Part of a small language model's weights: 8.97M parameters, no biases in attention or MLP.
MLP neurons of a small language model. Each row is named by its layer, matrix (gate and up: input weights; down: output weights) and neuron, and shows model dimensions 0-127. Each number is 500 + 40 x the weight over its row's rms, rounded and kept within 0 to 999. Numbers have three digits each. A neuron's up and down rows have the sign that makes its largest values positive.
After each neuron's rows, "fires on" lists the tokens most often at its 100 highest values on Wikipedia text that the model never trained on. A number after a token or word is its count.

L3.gate65:425543460490542501470499484555500513427522551469462540507485498504446509522489531465559544537525490522447471478511550475483489510443371476540508502523520450472478565569521533539455487557447437528423428487523448497525513516517561538459410509406510435554474558482509472457496523507513523471496490586593471493525496535548465463512432526523486469457487555535448406484493455461423469513509
L3.up65:582457498465553498472480496449555516475485544491545594488479499493498530617538505531591454540593520445563520547482471465492514487481503528531532497490527537582515391584482525480494578506434535484490499501483551441571482501510586421493525451428510464501436504482468528489497542541498439453525506467547516429462499489555460487550448471528525501470479486499467502506461496480510461474476
L3.down65:458496458497519544507500522451543492558484554557480478456531546503490498531515463527458483515443575468454436494565480548521512394484452474506517509541508488502493481497446517531503572441447534484487475517538472539508529468517484485495436402518492514559484471415520515435527487450552467493547490559574429455515527472512505418558523511497450478468482539492488487546513554527507505476425
fires on: "o" 15, "io" 14, " non" 11, "co" 8, "ro" 8, "'" 6

L2.gate870:500491513430459509496521501455476528518448433510601524470554503474519563514478480515512544484540462465494487492572510420458532447442514526494475472481456433609524505468465462469467492476542528506508489457480546534533466499514532477520470469487551511454482485491516544512479496415486379458445488506465513503454502461417498566509508591387508493514522462504475564533540410519553462468516
L2.up870:446495452448541565568515465492475458469515605593491451516445510525532572574499423512482456488485472552525541459579503487489474547510497548512472463533437455495481571508503523434468488504532445471549488554479482532542520470494490497533510482527431435487501481516512515541495418480508459495514516441537462463569503484446492526473507469493489547518472532533497516494459523492429569600435
L2.down870:514568446504433507535495594501513523499487499448492479470473456512477524453473533419514505505439491441488531442520444423506508408489495469485477514480401541504491476521553501446496577496501541514439410518521527478501487562413504503528499474401527487550542413513528528573475585511519499541461553539464471539540540497441585521488515577531524503494532490501500487504510465479489531466482
fires on: " South" 24, " south" 18, "west" 8, " east" 8, " west" 8, " north" 8

L3.gate638:535479420446501522463573420492466457534457484478570537540526479541563530494501552526573468568404535548469523523514513522490530456493537483476487523450484513529518539548496519484489512569520480504483440495540506421522539500550530521460559438460521397512471478489446517441483526503519496572526494514475459586411527432448504412428510433513528517503494442469450516508523523422470528471576
L3.up638:459481511492548470504584505531468444505493521482392495489505534529613511450503494496472500515447474525434537500478519516493577490510488442517544499452584567442535475516473423486505477508510430509534456457455476455496514488522510592500515545482486506556456554489500425524465554489535473554558468548505456485494495507487506436491505549418490484495569505494514546528478526585482462468504
L3.down638:549475504459526568496493547490438482561433480504565562506506421411464453475520485557452499483529589419553510475511488465480515451517528512466507531534446500466497475498536588544559480455501499491491453475512569510485513540431505439527473503423519435553497501455519482427448480447494532542577532447500496447473519506545501575488473527505566487503452476578524503499567461505503458448537
fires on: "s" 36, "es" 12, "als" 11, "us" 8

L4.gate768:527440439563582474461569490483539518479464556551501503463510531561603527427465530592444468492558460519484489499536511534463509541482527503517518501459512441509520503457497395510520491449513501508489474522501584438482548483539484476440495485489519523444530488454499557497527438521489522526491537504535499432557504495526479462496474470537493488487449448506497446508555441486499513518512
L4.up768:525529561425495531507478471524499457501511562505411441482509486600487380490422503519464527526522412431448538578501517506458510498504445504535547467529463460489494510537532490495484540515490514463475499523474493500510481414604484505470505545532439466466577482445536528480522526524524470459531516507485501548510500460560442507492551438536484468448486469498523508498443466525580538473408
L4.down768:529451443547561503458523464518491545544473476467535517510507448500580444471532530487487457491466539538548507510580490489485534520491484537527457452502484499514500516507527465573524527452486526423494559470504489408503556557463552477576481480537527539518435458552471553515478494521471434527488482500535564483476502485477500402428551467497490450549485497470511567515502460515584510575519
fires on: "v" 24, "ribut" 12, " Municip" 8, "own" 8, "ishop" 4, " Public" 4

L12.gate410:493527504473515527514563490519551573484482445445443564475485500474422580534436536408525477526492581524518475454504480582551498481488505517453522512523454452496506443479556525478506507488502536467443511577493465538448431488527425498434502459488504502560468516483495491477470402527445481527460526510457485463544539533587508513401511473594575485530510473440461465530529520515548420492474
L12.up410:490507491517483514528519545419542582492551497590475486489400563511501522551513486505478587485493412510513501513599495532515517500549502532481515492518466491580522589480538508549484545456488521482461519503469534441555495422552469468541539473558553508503384517557573457519511501429454517492449505533503538511480527578529497440440517454460480512531469487467478512493509485546521526527524
L12.down410:511532513561589515528554473530445440480546433532487502465505541519551493517478560448447495541478520560505500499440493515628510487517530519466563494499516501441446539535542488451473522404476509484492527439470518444448482497521432480532542495552531454550491505501503499496550447519456459543512471435530517477473474437530531478434478470455530532478478541431526569538512431549475545511516
fires on: " E" 51, "A" 11, " \"E" 10, "E" 7, " \"A" 7

L3.gate755:519483525476506594457504473495478530497531481485564559571484522479516508480529532421508517448434448497562443463552533451510542590451532535433547476466542491483506430487406397463513510560468554526508481525419516468495511518501462509541584477478536461412507514542475509425519538540487499447469535490485494524514539538535495473399529491554522465489498437559511450481431435467531571505525
L3.up755:565527492518498523519507449481529579564543500490453528477527455488395472572523498437446516504556484536532525510469560487445472494468427484538502506466524500474491550471396521528511492488572562436536489534429480521527497541488483481486533535547501478448492546480470479549527513438471462511443459615496485530484470508472418481493539539464480414471539531558497478526542427539502410552566
L3.down755:525516512439494534531517495506441449503464535493506461531445573471514443572458555547487523498447445515506529533604485381523483552520533504456534466506520474411434481507495494515493506503518536446393527540490469507558501463492486554571489519476536462498530503478481507486469487590433500529584542508438553493490565502528580508498498483500427497513548475541527582540578456534570487443447
fires on: "am" 30, "a" 12, "ak" 7, "ens" 6, "air" 6, "í" 4

L3.gate939:522447494502465501542410484506526483525507504427528470459484519561515557472515474498468495498537512542487450497521436500457528546422489471516524503523469450457586453501468491480443534452506511535483422516552499479483498529484501505375486490579490528553495463405466491476448455463496461455489474500500536558536464439458446509492457577506454433443490491520480460542594508554461552515479
L3.up939:470539515501538485523423503518569448517523552484491456502513526467487468571485510536474458491564421509486491485498506549460548448494509530485527463504420477431549576436541506487535513454508473549567517520478536467436470492486476540521452468548478543536528497496520412485485469463556516454415527504454508540443522487448496470486503522550512500497423488447413570560545447513511528433463
L3.down939:559499522492475441452427471494544459456491516482598546498507462479449443543501476484429538480505539530578454521628514509455448494506503471526417519552478530504533539498415548488499562567479522506464530548520513491445513558519488537539452551466479467536480490512497398438485562504473500495545463473516468493550462523463525491470535596475546474432538485516503550453497508471486471497585
fires on: " be" 38, "e" 31, " Be" 20, " in" 4

L3.gate699:482520420481537529526447536545514433464547492427514447459500493499646447393556501459524488489523505516484516503504465542538505512427547576507525406530525488501534572475502541482498494469456464521552511526595488436526546485508431506418462482567526460481506518491446523471509489466485495479466472542500543422508431475448451519520395496524513519572487498437532485465455482465491530549422
L3.up699:559538487481522511526496521477409477494483448513451444523553489454515440427565500512526489461467491523506408510506502487482466564476610500429437507463533543507601483501548495537492480475510502451504449542533509456508455483479442500432494629504496545576521469522451539477496485432517506532510498518510509453484405478492508507475495535479464502507557495549570506504501508509472530460487
L3.down699:465528476471558373453448449502439436445473511535529441499458544462504506519502494488531571454549493490505503580508562607473515566475480542516533486511492526548530470496450496533582516503484555469553519503528451523520535495497461542526504462438523502487547474512502464565418499436494473485483487531475519452499392442509450437517574456498528486540546467463489470488558535584480495494460
fires on: "ate" 19, " of" 13, " serving" 8, "anded" 7, " served" 6

L5.gate93:390562440556526495491442534513518406536494529413539444443534515462528474511496535525489501521508503455512505563532582575518562497413490404520504513436534473504574495527486503496462453511486458504483472537517488496430486509490485532534437483489511426502476577550453510462476506509447539477429560511465605468522480458543497496399494445524525477497497529517531478503553451579544485570499
L5.up93:455522491437489513563452465562490440492553475516515434518518501512492531533533516510564431478473586472487456525515546470510527541478406505460468444411451524520472488477478539626474518515573487510518549438526518591447497485501498520509443515481476546554505551474560514485514467438510480492491428530544535443446545567432537540493491458519505505505483557562552448523465554537522566433484
L5.down93:434494533510461495532496535467465444453487531496605430488505496503447511491448512518485537508502474523469549578515562467516400499535489493439567466436467532494554520539556478537449525505501548421542481474494469513500474522473554553581528455462494502529557476548568490462491550495467493502459477459513458424457445465541562505497528453564533506514473580513491452440474520502512539534448
fires on: " |" 21, "in" 18, "===" 12, "on" 7

L8.gate32:444436477591481481523481472543547528521427498499470508460477477514529497466557496523501544487496503439468461419501504438463508438562426561477499442492543589467477479490448553511455490563455444544519389439537449483544538472451531471602493502497541498562556582502435473457467528480465459466477543476485463492493523523500485451553524447589503486484486554546557451482456508523520483543508
L8.up32:568530500504538474557503491464550466482516514507523520517509526515543493478464487479504517474601521477456561533466439471494568496541471476521512550508517499456447576446539463506490541503485534474509535530504533496570501490510594448494466499542612450651488571465493539475458535482556491503444520539512562525509533532542503521542542520536492475478405563532469520494434512504497540536482
L8.down32:448486462505496483460485517468522511503474474384480503484560487545512549503463499450505487452417526471541418464558499511542440576493555523519536467534520560523539440464467462509520466449515461593514527552462466524481509501601557476530457522426472500467502496462494527499535458542517543528537475525568498462470486503457474527555467532469435583471488569433521516578522474440524489499535
fires on: " |" 54, "\n" 39

L5.gate295:567508532528505466516464516494536483569505485514550488478466505494494496499544527441452567507506486556557496548506546492504449514457424502455473480446455478531530518444468498463494514489471511510488519560481466430553533488509448534560459452472564471480517458516508490569487535486477556485501453499440533483519527529570422484395499544498535593579530448548511408497488393546484435474395
L5.up295:622541503484513575523452525455619535461442498510522556445538569428465487574461534477505457492591500511498500489441443513533431530480554525474486534472527522412545479492475454461505570532491566516520507580522435557542511490458548594505533510513505471509515528516500513513523577463510512529466522536473508487456505540572465505495531492511428534468561496536533507487537510511508567488445
L5.down295:548531523517534475402450492498461489491549499468480524477443501517505387506565543437481498480490537542526535493563515516443537571580485532522499442501441465498559512494529451524518495488465549480435539446519444551531512547527499502523466466509542561501460585511499536460489466530532523504516436477452444508559465459493463522443460460459511478514558474510516493514526498577470495491492
fires on: "ir" 35, " Bar" 16, "per" 7, "am" 5, "ak" 4, "hed" 4

L3.gate604:466504411517536477543468498453508535434533493473548473476460449478440525499521547537465507544467486480472497529517510535459527555525581530478549562454529547426441466563525428503482520492479440502531544485495467460447544431440520467405496556487538547433534480479508478529490481459527523496492483562523591510539515491490471573504545537462503499471490457470500529451529558497495462521490
L3.up604:432487496509550537572488488477460453520483428576434462522495524492491527500421401505564530535536445511527429466454488535566473526526501549545450513493584532468365462464511447509505552497503508499519534503477500491465533504496494490476521531565536557477447549474557522541527500489492515549490550440510545541432545442485506510573511512494466479505464544591522505526531464444517475492462
L3.down604:431471488474452522456442436487539505497512507486521588490494541524516574470487570476496479469462498493514459499528467483515538488534468480474534511481491561484509471472550510500495492575520491506509540494498557450518481474480501502505504517475558542441550429408492576461547480494498533537478490548506451443437487570453461478509413426576524477436490596514457479513544495503501469519478
fires on: "ur" 28, "ribut" 9, " lik" 9, "ited" 7, "urd" 5

L7.gate859:448448524517494492484472523526473499530449522535502468504472579549466552507411467434480478475592518463451487449477484487449489498569472550528475519538463429551485567516487490514484530457396477445491531471494514472524506343470461518545521526510455529520498563533557545515419408522596516494512583410462563446562539452495500452497528463507491540476477473468515514495454428542483447530518
L7.up859:445493471518528524520558505522526505523399440505491501578445463515620489546517484475490527501571476509575428557525521463450539474491505458511522524430434480538559502520539479495462508562528502504488460487498503556522545568519458454423515541539509542552447490503483527507509481541477524546473459571495542444463568525452536512528460473430550535530524542511590466417465492492527435536546
L7.down859:432482482516465403470582526539445436509462536547512492506458501477500463488535525514450473472481604477531477480469548488550475544552533508526499517496480543518487512541420456444501511377441505461493494465559546489546485473501605492537502524555487479445559449537553521481530561561512498443472491458489511551497466489548512485525491504500432464568478528453527442584490474412496455536456
fires on: "s" 42, "ers" 9, "ots" 6, "es" 5, " Year" 4

L7.gate940:470471493543516450499550501468482492509494483524436477427516576509448515537511463509417447547478496400463555519545459503515503576535432579521533587504554474455461518462531432516531522439503375513483538479524537507459500535433460547478448539532502518463508521543526454476523480474502553542542529479490470541491492488483478536491529464468405503452515515597511421476430517514464541475515
L7.up940:514517505463498481450500507569520514514539548472469489490499485501374553568543465503525555576501445462533507465526512524575634473505508485472458512487430436534519547493459452503544501459519568488550455491511522438535477476473456576554437470500510437496521509478461537552537499492517472471416484523468473499535541522526506536431477506481478542516491447453522498541509475574545556501503
L7.down940:561568475534531509576498508505503557478458470467544450515476495461552468399455522527532542438518527574513575474446522512501518472475504532482463529526382399524524443551529429480473522521508521435526521523505442499505457530424528469423459475564552524493568476454527511521471490525519498481478465412491472455519446559513469473540503470511567553515498443485528479511504557448507464559451
fires on: " |" 54, ";" 11, "f" 6, "rest" 6, " 1;" 4

L7.gate842:542522502487476378530474517474504486479456428545543458494434504458470512443480511549530535481545562520438477492505478465500517554578485567460565508522504500526457558493469462541469494550499489471497514475532533425509512448465562554529461476518468575494474551501546423551498525476501539517462535575430541586458555444489497471482548434498562479480432525474489506479456487463472530585517
L7.up842:471497497496549429529488581451444541477502429539489518525486442514481494503564545480559473525496499431530514469479483432510515518567462527532564477498438438469460491530498526485506516500483451479493399507477592536491504455455517553480437515504584502521538460460474542518524548509556392501442489489445491549484519436448550520539578503516439572491443482489556477494482574532562472503544
L7.down842:513454481472459563499460477489456533467550548485475533494523493516532545465532517525527493472585511562486510500462520514507529493539504494541480471549565491436487450468533517521510524455492545499417459537470450437513488503525460507525562520532467512538543429494559501433513520488494441486517457495586529494529488462439526535473558456538486487515457545500509479476536513603504513454459
fires on: "\n" 27, " age" 13, ":" 8, "-" 7, " |" 5

L3.gate158:515478514534425585451475466485453432529515455535580571537542500486491495517511429465478429500441502472510510490372555410543473536463543433460456440452467493523488572476499463545497549442485545497455463577553520525468479490508454500463519490483459495508604432532488524465506517514490467472507500505486515483474432439437483417461461471472491512474547460523485460478475524452542489499447
L3.up158:512505547545446481526442491542540563472520495487472477445517428493481523464591474487505473473482505506474499506522481454569463618509444540446544494553519513524507510487512531517467504454492499485478523425500491562482558451599499464499517565449478494552493527535546444458514471357555501495482529413498505549563504489528598523508524499542515516517496486450462516511506491456535497591547
L3.down158:475460515466484583490437496510482466566531432494473508561486563532504462528482474517484436469492493541518501495463560466624487454496513501556410503480428520504568584490429448507528492519445538516552503528488572463492478521467481477535478468492519464506543455512468497459497512498482490533523423492534472446468473546483468455562470513542435580418549453498487458576432523437460468473453
fires on: "0" 13, "ump" 11, " party" 11, "9" 7, "6" 6, ".4" 6

L3.gate615:574448464495548547502556567528524520527637519538493424512494460547438529496533512547493434440508511472549460511544506550442537567524498486518511518488478497413507524455493505517531470470514546494476487509506519534526453527529552536531483470436518546478509533510534489437445524430544491513452468491464519484503573545382465473492491435435523449466528503586491498533507540500503405503459
L3.up615:423491518543438566552531536521547455523547543518483531497551547534439561520518566467507474497522521474506525532519508496431483524575436421463537438488501411459536561516514408491489483487519490439504545500474474493538444514514466532578423443516515545506522544511423454510471529452522439450493488464489499476466432542536495525532529432538494502548496529496482588524545491474494464541570
L3.down615:566524448508460496483499444462451443434479482543532501480602464523515546524487533536603497506505471475411492592451529481485546501475442495498521527431419512466544469459490513428509473540553531511506459516594495506549529529507490459477530438483500517489563560583508510535449537548487485481506501489470454483415474496444520502502549522597458508504490547493462520522462530489461478557483
fires on: " L" 17, "ford" 11, "omp" 7, "erg" 7, "ish" 5, "isher" 5

L7.gate588:494461580531475624534478441591541482483463518488540532538535495524475522497536540460473492466481578454514561526463434542491515485508487444508518521493446515532467546423466380477504374505490509528486441462513439506530497459451452511468462446521443494569489489571451500496496514519503478520540495521558473454518444514467504532529509514492499502506481500502536511502473508495476536555590
L7.up588:482424484570517597507524496452505497486493518526439556489505500563540524410457492482437481585534475424471487483434434446458492574542542553545428447494483524500465496536517508488448514513487547530506509582532494555523497489481504502431490490499538495572535491468477542507568489476485495467550438491526454468431490478494552549502507473455500502473419471563520519503477508524508478485496
L7.down588:495490547496483531477489517510514505507489538473455490529484450477424505473493520516544537513431530505439474583466477593445531450541472521500506501528416507540431514494521482542474539444543535465471497536538510424534482448510494477474523486454518467544491457497537517485486552517495515517527535349534503476505575557430570510508502523489596534535478463508539424485498499557484543460409
fires on: "ar" 18, "or" 11, "ol" 9, "ap" 7, "el" 6

L4.gate601:502445493441501415562459499545502572586506542460522511487565461485524549421482545569539435435520539463419504461548537531524503526443516429422473440460556521476477516431531450522493515525455515490520448480506525512489534522489510580522513492471508431523426561515516574540565480500472525493416523516451470435514495534502487522485495471457482487441517466509500489535532496507468484515566
L4.up601:505464390517502562430459490478529459494492546532384509474466558529466493540560511457508501518486536503515440447447521471517553557497436499567538504482525509501500481488521545519447545498561517436406532508530482468477497546532523475506532481453425506438556465489455511548567506553473504473497542506440503477455494505453560519512496460483460475443407518582560464459455512438521493484506
L4.down601:493512518460551471545495515519490579481453440458461561572536529509518528469556539444458550495480470552502586514531456489464512510511548535556505473444413508463424491452463512483534514457491477574436488430493488517523529498531462551542569590499508607525528538552417546469521499505459523520467444462575482508513556466479510502515539551475518484495452429485485521459553526557469490479523
fires on: "t" 43, "med" 5, "ret" 5, "ing" 4, "used" 4, "el" 4

L2.gate259:502458490455442490464498519495459630562519501452465537586545470544510480509576539495514537426537526487490510453529453544539506472464501532484563451480546502546531486493554500501474508437493488549409477472484550495486487499507448498485501508498453513492504532424519558560430542536478437496429475534498449521508510517452450514513453535450521534432533517560504597518496498400586565525522
L2.up259:446544525532610519475494520486524494537441512524476434492448481510579522509442417459565502477447525500495438441505460543517533565523493543498564483502519472494510483490478493467481530507506461490507458476582467484458466514572531430494553480509518444437473464468533521443511523474511508549493520544548499545522542522509513453508569410563466509425496487546546583485396455485479527519439
L2.down259:455499430498476408533501458582513551501500558515493576592532464502531537489435496463572503522475467441520486458462497572487564478569511501547506452508538488508502472490471552441553504458532538508413509537553471477478479500420527439497502553516538486419480520534465541561521441527415546466508483501515508476532458554532525526518517479473448460463485490448525567523460483581474488539522
fires on: "ing" 19, "ribut" 15, "ond" 9, " agre" 7, "app" 5, "used" 4

L12.gate651:472467460492441480467461473486547450501510461523486526504480494476488508519446503472470571491577491602506438453539464455491469444522451503551558483515517522525554442458542462528499486494566482576507513490470495554532509545453514496544492464463551579456527541594460440531490492515544469518505447453548474476495572503558434447543438470478514557590496550505490519499476422567569554549526
L12.up651:583423530534463539524491519428543509433421518499496542551500513566496520554494554431505543557542552489489487516450492572490565486492447511478568540587522486562505488480610498484447451504476514506534462509482534471495470437494473462496577524559592504480466506530539530495528513539494511555538519569551508516433513500561472585569486554492497478531490465510517448491480588584550517554527
L12.down651:461476513481483452505453452568495504495552446512519488464434531517487548451493480598516554539450482486462538582501523505499455457441480524493524501595492527402543465505521471433459479485461420499540559489396475567498455489490402524533464458473451474519479519543506487548455555502507441500473557529471473482508485529539537488484492575492554522469513527463499487472516449506546479458515
fires on: " and" 48, " |" 34, " the" 6

L5.gate934:467517506459442479452495405552521537476482485444507468511522542534433488524500500501441475448464565493493558547579494555464517524497496447443536443485477507465470444490499396593441443521487552522524443474510509519504506561512526538477464470406454511470451438472493470503464510490444411508510516549555487504535410453483479491498516491499548524527459444555479540548505490484520419542509
L5.up934:504595552507532489464461540488549520438520454454454486502527549496534520532566482486467488561542516539505455527464540471520498511494524521478484445418488470483496454518472467554487523447498547555445453488591518470583503505476540524516470508471507496555552490583469527469518544548500491533518526485523529529538542484516487504425553591475514524489459423560511507520523474455468515572547
L5.down934:539484430477500515433605492441501455460526552510515544516512528512533503470483531535442431531452554499524469427529556496499567486540512476415507393533453533518516563460481588550496531527471555524506504507512473471541522423528520564469393451496476464482554407469483462564454476469439470523511508511484467502504502449455545522510469476495508512521515473545559612496490466494520519505512
fires on: " |" 61, "g" 7, "emb" 5

L7.gate328:551464576534565502464524531435542467542452480486516509473475463471499499522461509502540573520512457580475478494531532502546559502527525496516538497484579569542575574465525577453529494523495472512479577470516462472485485518524480489471447490487572467503513576432482506494550482505518477525510494444530494502605455503453473470404500492496496534372539446448462454463520524534511489538470
L7.up328:498473595589519419499446507473506505454492535454476558546528487484481455537511511461528512489465482492547494488573528536461542486486468562500530508468501524589525468578499503512487516533457544538431483445472446469481457463494572498483579572486600507520429516522455515540468442494580474405493514440533517459498458506475474492483475531515492428515519544479574526519464461582475536504511
L7.down328:453494455538533522485461426518521480490473522589528526504486540529440478462496430460512466535544471537440479509465522561475478477535533413512460414496476536520494527505512460475523547503529358524544569472525523506488432539485545531454513503509585456529555560473489496543556491500546530574518482478464457481512495600393541474420542531455503546450541449504480465507593491496520477483492
fires on: "ly" 20, "í" 18, "y" 12, "om" 6, " law" 6

L7.gate166:493492427506476525518495503562446472539449570498431534540508499517480491493469523505477544475526487451560479506479485503495520372508515534575477417525535552431419506513425430512523456439529498505516461571489453532539512483489537511538510492384481469492449500540475504456456563529509418540513498470493463590564529452496617488463555528526478531452430536500491499510507489522513487499521
L7.up166:457495511467562452513517470419536521533520469484499543492468538432480448443492566526536479507515488538539458478518395444424538549569493534497513498469531552460516528472553482498580532539506553457457488485576477512524482497514552474488447519493556576455519521492482465487502421497529435516478497494473456564488541520512559563435462434546499481530449555505473524495429611423485502538446
L7.down166:480565486543479524487495490487533503514535441476493462485524571532526486608506503531448375493502449507471549420567431483493482508485443515545430494471486531527591535565536558505490461522468552533534511488484515493504443549497470515558471495479524478485535464440496462503471565514488468502531539467478527503429476527455425445455454468473533514441477513457573467559581491520421482478543
fires on: " a" 21, " v" 15, "D" 12, " |" 8, "ribut" 4, " no" 4

L8.gate786:494526544469541490488575520424472418571487483478465475533504431555534477512554449471490512540458465539494470463484450478492559475554518555519511533466528487496424539511554518393445504491460488501486393521524502497490477543467483488436467467413526526490465529527487562535454438545487475480464486490508502547442410483489470521512501465477546453525440496511519469539570439473502493467444
L8.up786:461484476476520483516523511497463448465570529515464556515490489433521468454508429451509488454539470573489524447499479554446520586475566489537559518444550407426483542471462507530479497503520466433460454505405585405496450520508466539505512535489478489549511513488459515534537476502471523498475441449592474505493472494499581457499437469527496436479461500538470549510468420424502504492491
L8.down786:426522536488470470521489471469527481503476464527514525560554493487466487456472432476509520451488469415398477578467534511493554515492517582538520546578522475545540477515532459532545442417488583497501540430472492499527513496481502578436482462487500482476512523503518540548458512507454471569524529409483491537472480445532546515438566511412400562497459496462451470473489495508453472497539
fires on: " rec" 17, " acc" 13, " dec" 12, "c" 10

L12.gate23:453520503555476525473566491475540487471458448452442515589504407547465457528500482466476464519548447481518509523543505505490492571540467544509424510490476499494439476499498501535519495500409458478482532491495507588470505465544508549504408515512502513522539574482561516467468486518419428520470523562411520447464507501502510502472564504546503438512488568467495518465480475557438541556594
L12.up23:477486479482506504525557524483467508480508495528496527530417475490471583470590519478473492434476465493528516535500477437475453545556475503473521495545416521457462554508457560606523543534455457546534568492529495506456449547459479483483445516554524522506483515548484540453481499389486487522448514572496488495497535490513458504533558415434547533468483535476552466493508492570523546485566
L12.down23:440517424509501429508490467502511491558540547451482512404513539491513518495519562507452523497467473516446492440460562516559445581514545488455529536483448428494452510456570489478471513495451475406480513431498439513413487559498473466511541472467566448549537463535552559470538433558461498448526456438497538568534542495515520477451490496501554462552486533503475516593491511505497516523498
fires on: " |" 46, " E" 25, " N" 4

L5.gate706:443523494523525489461517542509408494525506496541526577501563499471546523432479498462470524481515518525537498490502507462534475554512439478506482519428506543446481490514422513573457443524531555491454490596527489459486515473447483519509487511527508484485517466536518518507387387474461535515474463550519447455565506476404451484534528456550491513528443539459484540458459554461543492492506
L5.up706:546502474557521581531449519427515534433529486465441504519467470455504596467581450468530588453561462543469505545512430421533534493535466533552540456451479566486550528478446461555474502406516522474575537505510436554489550546540483501518542531521507449542481517528504489484503493560464537482411482544532494516529521555489481465517522523512530472548529507536471493495513531491566520467514
L5.down706:490513512488431463510466533543518476485572461496490532438526515498487478546472464565453572499514478511510600595470582437508529570565507570492477506493494515529489501513451495489518500421479525488470496452517500539447571519531477435561550453433489451460460539446475500590476467526467469479493507475450494519492430495479440538501531574457529573442474438495515503521432509510501537527600
fires on: " part" 19, "ot" 13, " comple" 10, " colle" 9, " ide" 6

L4.gate892:452581449503457587464442540497451450456500540573534528484472478507518461479534541497555472470515470478514527461500423497495486535427485597481543478509453469570568522479479500454447459463502507499495520549394534458483472494529530450479521472555515506472482475485469529482440550504498497506560508410491536480466474532458394541471527491479510494456455539474502502512501460509473549564520
L4.up892:533516506455481539531479543524438463462526526449534456447537552528491454484532544580428533552505444512441505514472496531531484546401447523502428503494538501456561547465465467571505507500446463445461503515532490468429520449456420536439538534462519530526570493518515517464473464542518502484481475515501470522571446473438498480482457505497474524502540563462466515425493512552478520560511
L4.down892:470491484558529532464446532545494508486552507523543482529431497510497497505471457469463500490544478457499580506575505496474464589475547513438496461487552437480494555453529509492496423507512520443509614540463486536438527542506492520488522515492604497598492469509536456521524518524503380515491509450533499536361513499472480488503560501574469525544515436494524555519539529504471540496448
fires on: "ate" 20, "on" 9, "anded" 7, "ates" 7, " represent" 6, " Represent" 5

L5.gate909:455460491559399558477488517436475500456506552461532492517590489518480540507428562469466470456571569479484506478555488463553376432487513527458463455517498428515523545516523485502417422500454581507501459511498482492518513446502483486485566511539525437539518502482462505472433431453488448473535487441493484447495524512472558454514451495455481515444432556502475463494496500494456502483520
L5.up909:497514531512495451490560536579515504520438525522495530540530462547468536577486512588541508490526558527557503535514532529475432418479575510504532440466550480530553564507584518498468604539521513508555506541500513529512514425527368487520497527500443504511451560508403486536498460523521487567544531532528504494466488551505491443520512524483490474539479485499515500578561457474449571497520
L5.down909:506454512527514486570512502507542439574457557464517499477483510462468495460494550473523531552470567449492467430516489553479446540496446510457562482367480469491503462491475476480509564487522515432399496509515491478564525529470498544584487568587510488576506477521546464495521445481421507481500576538411519569440506581502501471556528500526522485474494503453514524498559471512490477554492
fires on: "s" 42, "es" 6, "un" 6, " N/A" 6, "a" 5

L8.gate891:621451498461539524484484489515504494478514435511511501461463569545440547530511535402507526481519495433481558521537465516511491476442522591500481529506522518483461526460524494464468456475474409427488497424515466504562440489414511484531483505507445509589469455531518581488565499566536477473528504482498507565451413461526444556476550490490494489511532481537575468507447534450540490543483
L8.up891:529522445547587560479501513523494526436509477489499435500460521468582563506559489486521496542561417452483501442526523514581522459590569515506453508458526431498456537438457534505485504504493459505490516455515468466508472518436489587540491457496534497494546473453483505460504533505506448519488520498521485467491487581496478482502499486535412463532462478431536465449481542481592534503451
L8.down891:567521495459491484462458468430540549445518563423487487443476511561471507549538466504451518522480490484475502493458520537521470449448548512484449512496504494534574435439492536459470505568523500487560581471500557469465451529548513403406481470509501468517566518564428465489520588532451453523552462601484528482524493530478548578426478469501530595468462482512441472450502512494487494526538
fires on: " as" 43, ":" 22, ";" 9, "s:" 5, " |" 5

L11.gate270:488501528553577542419525494443494481491480465429443505453486494477464533515479494544420536529498515551513441451432562522561505505486430561480470556546504572489475444513534521516422470498419440533510524481452423544466555444498413543484499531486475552499479529473479417489495503526392494527452486523501500459455527501431591532540475465488553570507473559506517469482509506534457517493482
L11.up270:444454506546531581446460491460533454426469511537524482480467505476458521474519522409483573477412460455528524478545494506507461500508536541571482434528491557515448500501519474446467536506390522437517504481459489486517508498543500467506480476483537536516482576506448528480522435443475496607459455532553480406464506531499557576483529434494491518397518617504480441494541522468534462439493
L11.down270:492486507478504465538452506482550507534532493526469506482538495511530577458516575475492539525444473509471409489487557488477497504499540491560509508494537519485492542525485557518458507540418502535522533507453383515528607486489479539535489469521475465521467498512508481476570401456466517534574516466498490541445516452509431558560558484522511455469477528477430510529467513445501590486449
fires on: " El" 24, " E" 19, "ur" 15, "el" 6, " Mon" 5, "l" 5

L5.gate496:532469427505550514538519446486438585562512533423451482501481518545478455464476487452469484485543528455461532536526566469462472470527432493449477496508464461474512494516461468561502488488503478409491489506565502394471464499500421465430498491531518485508485513456394552427487501499486494513450404486494494513449497511477503484566510497505515571521449529469470477475528495491533508463426
L5.up496:483511469552576504479564419416497520522549510498508458522531520568488473497486525477451566555547480508475468468548453494549525606472523462503509456452473509462474527532500510424561514430435496548459495541479492445529526524474528465521527406529506471433466540487505501539574515559579575474552475508454506530472540525509491477526455554460559513601479560497505476508569530519478575503480
L5.down496:546496526417477595432440519500485493551529527524465504503498529471457485515460418479509475496481434490519422519548538554527566506447477454456558552516535532563562435488509499470478550546491528518456546517460451474452548408483514516560568464533518520510418521514548469526536442475459439580510506468499519495484490527469502510465502498460488504480474497433461479586427452506534491544553
fires on: "ro" 23, " age" 11, " family" 8, "un" 8, "r" 4